config.toml
norm = "rmsnorm"
norm_eps = 1e-05
attn_scale = 0.0884
bias = "none"
init_std_qkv = 0.0375
init_std_down = 0.00565
lr = 0.00107
beta2 = 0.95
weight_decay = 0.0
batch_tokens = 32768
doc_mask = false
train_tokens = 249900000
steps = 7627
MLP neurons of a small language model. Each row is named by its layer, matrix (gate and up: input weights) and neuron, and shows model dimensions 16-111. Each number is 128 + 24 x the weight over its row's rms, rounded and kept within 0 to 255. A neuron's up and down rows have the sign that makes its largest values positive.
After each neuron's rows, "fires on" lists the tokens most often at its 100 highest values on Wikipedia text that the model never trained on. A number after a token or word is its count.

L4.gate415 [134 152  96 111 113 103 122 145 130 123 155 122 121 160 140 120 127 134  71  94 131 119 112 154 164 126 123 137 117 178  71 118 163 101 140 106 111 126 135 134 118 102 135 130 125  78 115 104 148 131 123 114 108 100 143 155 130 142 118  91 124 130  83  95 126 127 116 148 114 116 126 122 114 144 154 106 116 124 132 129 136  77 114 166 140  49 127 121 133  80  92 127 123 128 121 136]
L4.up415 [151 137  86 111 170 142 151 139 117 122 159 156 148 147 111 105 145 123 103 126 116 141 156 118 102 148 144 108 125 168 111 127 127 190 104 125 116 182 135  83 114 138 120 119 139 144  91  97 115 143 107 152 149 189 136 163 161 108 107 121 158 149 158 118  95 132 103 106 143 101 133 181 144 137 179 137 107  94 164  74 160 189 127 105 146 127 120 157 179 183 107 109 101 130 100 130]
fires on: "ification" 14, "ene" 11, " age" 11, "ility" 8, "ection" 7

L4.gate269 [108 158  80 155 134 148 114 112  59 110 124 104 101 142 105  82 119 158 111 153 132 142 117 123 140 118 106 137 111 122 137 127 124 162  89 109 106 101  87 143  95 116 138 148 120 106 121  97 152 103 137 161 140 142 169 156 117 106 142 120 133 127  98 131 115 107 156 127 137 101 129 178 147 106 126 123 162  95 108 151 128 145 125 120 110 150 162 164 124  80 158 165 114  71 115 143]
L4.up269 [ 99 164 116 162 112 134 127 120  80 108 101 116 123 145  94 120 110 142 108 145 111 139 138 159 128 151  83 121 137 145 142 147  93 155 137 136 139 158 125 142  84 136 154 117 144 108 151 141 164  89 114 130 132  95 139 166 142 116 114 133 142  78 125 102 107 104 140 162 148 104 137 149 138 103 143 140 118 103 136 120 134 145  91 104 105 150 146 205 133 112  93 149 122 117 139 144]
fires on: " film" 25, " un" 16, " album" 15, " song" 12, " \"" 9, "," 8

L4.gate492 [159  98 105 137 104  85 127 144  96 107 166 161 127 122 130 111 171 147 124 135 175 144 119 114 150 102  84 134 108 147 106 122 155 105 113 132 144 101 159 153 149 146 141 107 130 152 126 117 136 116 126 128 130 131  95 117 136 133 179 120 136 107 143 143 160 139 123 125 125 128 141 180 117 139 144 148 107 174 102 129 107 151  99 134 120 137 132 142 103 121 111 124 114 108 127 137]
L4.up492 [ 98 145 147 136 143 124 141 131 113 109 146 151 118 163 130 141 138 136 138 177 105 143 111 165 111 154 105 108 159  95 156 130 116 136 120 127 126  84 118 120 119 179 139 164 120 100 121 125 154  96 102 159 105 148  80 126 111  77 175  84 116 149 141 133 154 101  89 130 115 128 135 104 115 134 134 120 171 145 124 106 100 135 154 132 130  76 160 127 123 107 151  99 108 108 146 151]
fires on: "i" 31, "ard" 20, "al" 16, "|---|---|---|---|---|---|" 9, "ore" 8, "ill" 4

L4.gate274 [ 74 116 147 149 121 115 109 138 127 121 160 111 141 145 119  95 124 131 133 124 112 108 163 125 130 141 109 166 135 158 170 134 140 116 154 110 101 127 124 137 142 140 140  82 164 135 109 134 135 135 154 137 122 164 128 106  95 116 148 145 142 140 127 146 150 101 100 104 183 153 121 125 138 170 104 111 114  99  69 152 139 169 116 126  97 120  93 127 138 134 149 138 107 137 117  92]
L4.up274 [147 125 126 144 115 113 147 162  82 113 134 139 135 111 132 115 117 161 141 115 103  92 128  99 163 119  95 118 146 155 157 135 137 156 141 100 127 118 105 148 129 125 105 124 122 143  88 119 122 163 176 106 127 151 146 122 123 131 132 123  95 161 109 117 171  90 101 156 157 139 106  97 123 120 159  96 130 133  92 142 102  80 119 131  92 138 100 102 136  82 114 111  79 101 103 106]
fires on: "\n" 100

L4.gate486 [151 134 125 116 132 127 112 143 132  94 141 114 161 122  90 130 138 130 118 157  99 128 133  89 102 126 143 118 113 155 120 125  98 127 120 167 113  94 111 155 109 153 143 131 140 102 148 140 114 133 116 117 144 162  93 140  99 139 123 160  78 118 149 156 101 155 151 122 129 114 137  80 126  83 137 123 127 123 178 137 151 145 107 100  91 143  98  71 123 159  94 130 170  96 160 113]
L4.up486 [147 158 160  93 102  94 128 130 122 134 142 130 107 180 135 111 158 135 135 142 123 116 105  98 140 123 129 135 105 144 126 104 100 120 143  83 182 116 153 165 204 152 119  92 136 128 142  80 132 120 111 129 129 147 159 161 131 100 138 120 114  90 142 123 128 155  99 126  97  79 153  72 109 160  79 139 115 126 100 163 121  88 144 132  91 149 128 115 140 165 120 123 138 127 125 155]
fires on: "an" 30, " Sw" 9, " Cl" 8, "mp" 7, "gr" 6

L4.gate632 [142 108 139 135 101 122 145 172 125 133 143 179 128 149 101 155 143 105 110 177 123 122  88 120 135  81 127 115 131 145 129 114 133 116 153 131 161 132 109 107 134 154 155 111 109 140 107 155  98 147 142 159 129 143 106 149 128  77 135 129  90 126 122 159 136 133  79 105 124 158  93 158 167 115 129 112 114  82 110 141  99 113 106 130 143 121 116 149  92 104 128 137  56 135  86 100]
L4.up632 [110 140 119  82 138 104 136 153 157 117 106 172 108 132 138 122 107 114 140 172 118 160 122 144 173 100 132  93 171 148 104 110 160  89 133 142 172 131 110 139 114  97 124 139 110 144 166 151 165  93  97 152 121 131  96 153 131 131 135 128 142 133 125 144 109 110 168 113 160 103 134  97 179 127 130 107 168 141 155 117 132 137 126 115 172 135 130 140 128 137 121 144 155 135  97 156]
fires on: "\n" 31, " March" 14, " May" 9, " February" 9, " April" 7, "ater" 6

L4.gate233 [113 141 113 101 124 117 133  86 107  67 161 166 129 107 107 114 113 152 111 122  94 114 100 115  82 140 179 123 125 151  74 161 113 109 121 166 145  80 135 164 132 131 132 160 118  80 146 106 139 104 161 144 125 105 140  89 118 139  93 126 166 115 134 160  90 114 172 120 150 116 104 181 109 115 142 108 163 137 135 166 159 150 142 120  78 127 137 131 175 131  97 112 158 123 111  75]
L4.up233 [153 153 116 115 139 118 139 137 132 112 119 125 136 124 145 125 120  88  78 124  80 107 114 180  88 109 150 126 110 126 115 141 152 131 149 146 120 151 146 147  93 110 119  67 127 111 113 154 122 113  97 114 106 128 106 135 139 103 105 124 151 110  88 126 114 165 118 160 111 142 109 153 122 115 152 131 144 116 156  94 132 113 109 133 139 107  73 159 132 118 106 104 123 141  81 130]
fires on: "," 80, " by" 15, " and" 4

L4.gate424 [127 110 130 103 156 128  98 139 109 118 157  90 109 124 121 124 110 170 109 143 144 143 112 152  94 145 165  98 146 119 122 161 111  79 128  86 105 108 120 168 164 172 128 163  90 115 142 134 132  82 160 127 108 128  99 106 104 135 159 102 101 171 126 108 113 181 117  99 142 163  90 142 146  74 140 114 148 134 154 129 154 112 160 152 125 133 120 101 105 114 163 110 138 154 140 154]
L4.up424 [133  96 153 115 158 134  94 146 133 134 140  96 130 132 130 135 108 100 115 111 150 162 139 166  87 150 121 109 165 144 116 190 108  94 115  99 112 147 135 147 155 170 103 146  88 126 133 111 135  80 150 115 121 168 107 119 135 112 159 110  97 164 142 101 136 129 110 127 107 156 115 125 157  86 127 115 137 162 148 107 137 119 157 100 103 104  95 123 117 134 114 121 173 164 138 154]
fires on: "2" 23, " there" 16, " sim" 11, "9" 9, "8" 7

L4.gate258 [ 66 146 127  98 115 164 113  92 111 123 144 117 168  98 116 113 116 163 170 140 108 106 114 134 101 140 150 125 144 165 139 118 141 138 137 144 131 116 131 124 163 158  99 154 122 102 121 142 124 139 127 109 177 153 129 154 116 121 107 125 123 146 140 124 167  87 128  77 137 143 108 115 111  90 133 125 114  93 142 161  85 148  80 154  86 164 164  85 156 115 117 104 124 143 148 165]
L4.up258 [ 61 109 115 125 109 168 101  97 133 172 131 148 134 102 106 135 135 120 153 131 123 109 152 135 133 126 103  98 118 161 149 133 140 135 102 123 144 132 115  96 181 166 142 146 134  91 101 139 116 149 138  85 152 119 133 110 127 103  99 147 107 133 139 151 158  86 145  91 111 126 115 107 152 110 109 105  77  99 146 128 125 140  63 134  95 117 170 120 179 148 121  82 123 150 169 153]
fires on: " th" 23, " We" 11, " gen" 11, " al" 5, " we" 4, " Bur" 4

L4.gate590 [ 93 140 135 143 119 131 126 142 149  86 138 183  89 131 102 132 139 162  81 141 106 125 108 115 166  97 117 151 120 104 140 101 124 117 116 112  84 124 128 158 114 149 148 122 130 129 135 104 105 144 149 137 138 175 107 154  96 117 129 116 106  97 126  94 108 143 105 125 126 124 155 129 142 102 107 101 119  97 134 128 151 123 148 157 125 104 141 146 106  93  77 163  97 104 129 115]
L4.up590 [ 87 104 117 131 131 107 167 153 179 127 126 143  95 131 130 135 118 135 112 150  91 146 110 122 162 139 134 137 139 144 145 108 122 118 151 111  99 112 167 113  97 146 150  86 138 140 170 141 108 127 139 155  98 193 124 159  95 118 125 138 119  63  95 109 136 174  98 135 130 116 183 141 180 114 102 132  94  81 142 156 138 121 141 132 123  97 152 164 120 154 116 148 127 106 106 116]
fires on: " b" 31, " P" 20, " December" 19, "P" 14, " March" 7, " February" 4

L4.gate503 [109 118 101 110 126 112  99 102 119 110  94 147 144 144 148 117 118 147 131 133 156 113 140 147 114 116 123 137 118 125 153 127  92 147 146 104 157 131 143 110 139 130 138  76 129 129  79 116 128 113 125 118 105 162 141 123 151 105 116 179 118 104 135 130  99 129 123  90 131 152 105 106 191 166  95 101 113  92  89 144 127 140 101 123 162 113 115 153 130 142 148 162  89 166  64 110]
L4.up503 [114 140 106 186  71 121 108  94 126 122 120 140 140 125 110 124 187 130 104 149 147 109 162 123  62  96  86 138 115 128 117 120  91 136 141 123 153 160 123 157 106 107 148  86 124 127  80  94 155 141 174 121 120 124 166 143 110 120 118 146 149 115 154 135 140 146 101 121 100 118  92 102 132 155 136 154  90 108 110 128 129 130 123 151 103  75  96 104  98  95 101 168 117  94  75 110]
fires on: "\n" 86, " " 14

L4.gate158 [109 153 129 140 108 132  99 136 164 103 106 156  80  71 162 107 120 130 109  95 123  69 152 104 154 112 135 105 123  95 145 102 150 117 100 122 119 118 140 171 137 143 143  94 158 143 122 119 119 146 178 128 137 148 105 106 125 166 130 154  94 138 118 109 142 140 128 144 152 131 115 120 121 153 141 123  94 138  91 114  90 133 160 154 110 133 116 149  99 136  86 124  95 166 119 158]
L4.up158 [ 97  85 134 131 158 136  94 148 172 129 153 148 164 109 126  82 141 149  89 113 123 121 144 129 153 101 104 145 119 136 123  98 135 144  92 103 156 107 148 112 122 112 133 152 118 121 156 181 161 124 118  97 104 160 155 113 104 127 160 132  94 103 124 145 103 104 131 136 132 135 105 148 136  82 127 137 142 147 133 148 141 109 156 129 136 126  94  96 175 130 126  95 120 110 178 127]
fires on: "\n" 99

L4.gate76 [ 90 102 125  87 127 149 140 134 133 121  73 137 120 112 134 103 125 151  90 146 103 116 124 123 106 135 170 159 119 103 166 129 102 132 163 102 118  89 157 156 119 143 113 133 184 124 114 152 169 131  80  89 160 146 106 110 125 102 103 113 118 101 157 160 111 132 128 137  88 123 149 155 140 136 136 156 150 106 125 171 128 165 136 145 123  88 121 154 119 141 144 114 133 133 103 121]
L4.up76 [ 99  89 166 113 124 146  90 124 132 126 155 129 131 126 147 154 123  92 141 119 156 141 114 146 141 122 108 108 129 178 118 123  98 169  88 145 167 105 156  58 170 149 125  86 144 157  71 150 149 144  96 157 124  89 164 110 107 172 143 182 162 129 101 119 139 125  66 116 108 147 133 118 135 116 138  91  96 115 123  92 163 136 141 141 159 133 102 137 151 147 109 143  98 154 167 107]
fires on: ")" 57, "0" 5, " first" 4

L4.gate685 [ 86  82 151 185  84  96 151 121 128 144  80 142 111 110 140 120 100 140 157 128 164 109  92 144 101 142 119 132 125 126 167 131 111 141 139  90 105 123 114 132  87 117  89 180  84 124 128  90 102 134 120 150 110 105 140 142  97  81 103 130 135 134 105 112 124 160 109 152 115 152 157 140 104 108 120 140 146 113 148 166 140 127 146 145 121 153 174  97 144 119 144 122 103  82 102 159]
L4.up685 [152 161 153 116 119 129 113 114 154 176 108 125 143 160  86 152  98 151 141  97 158  85 100 140 160 117 131 120 135  79 156  89 108 160 107 135 145  97 126 147 131 110 121 137 102 149 162 154 133 141 172 130 119 107 105 141  97 126 107  98 159 105 157 101 163 138 150 152 133 114 133 106 115 120 114  86 133 148 139 135  92 111 124 157 129 129 111 142 189 112 113 164 100 116 166 146]
fires on: " Go" 18, ":" 17, " form" 11, "ep" 7, "." 7

L4.gate520 [ 65 103 115 103 120 141 144 142 134 177 126 142 148 149 125  97 149 154 149 118 141 135 147 103 105 123 116 155 130 115 171 137  97 131 109 125 159  80 168  96 124 161 150 103 122 179 124 138 122 134 128  95 138 156 128  77  90 111 104 122 148 135 126 147  92 134 147  86 104 173 155 133 138 131  92 121 128  99 108 172 161 195 129 172 103 106 162 109 125 134 145 159  84 143 124  83]
L4.up520 [102 147  62 110 155 153 153 101  93 117 124 118 154 139 132 156 113  86 119 136  88 128 117 126 164 171 135 118 143  95 137 123 138 132  89 147 153 125 111 131 144 141 141 134 115 129 140 109 129 101 140 154 134  97 121  97 104 148 101  75 133 130 142  76 120 105 124 152 170 159 133 129 122 128 136 109 157 113 153 133 146 105 118 143 157 140  80 113 134 113  98 165 109 112 128  97]
fires on: ":" 46, ")" 17, " in" 17, " (" 7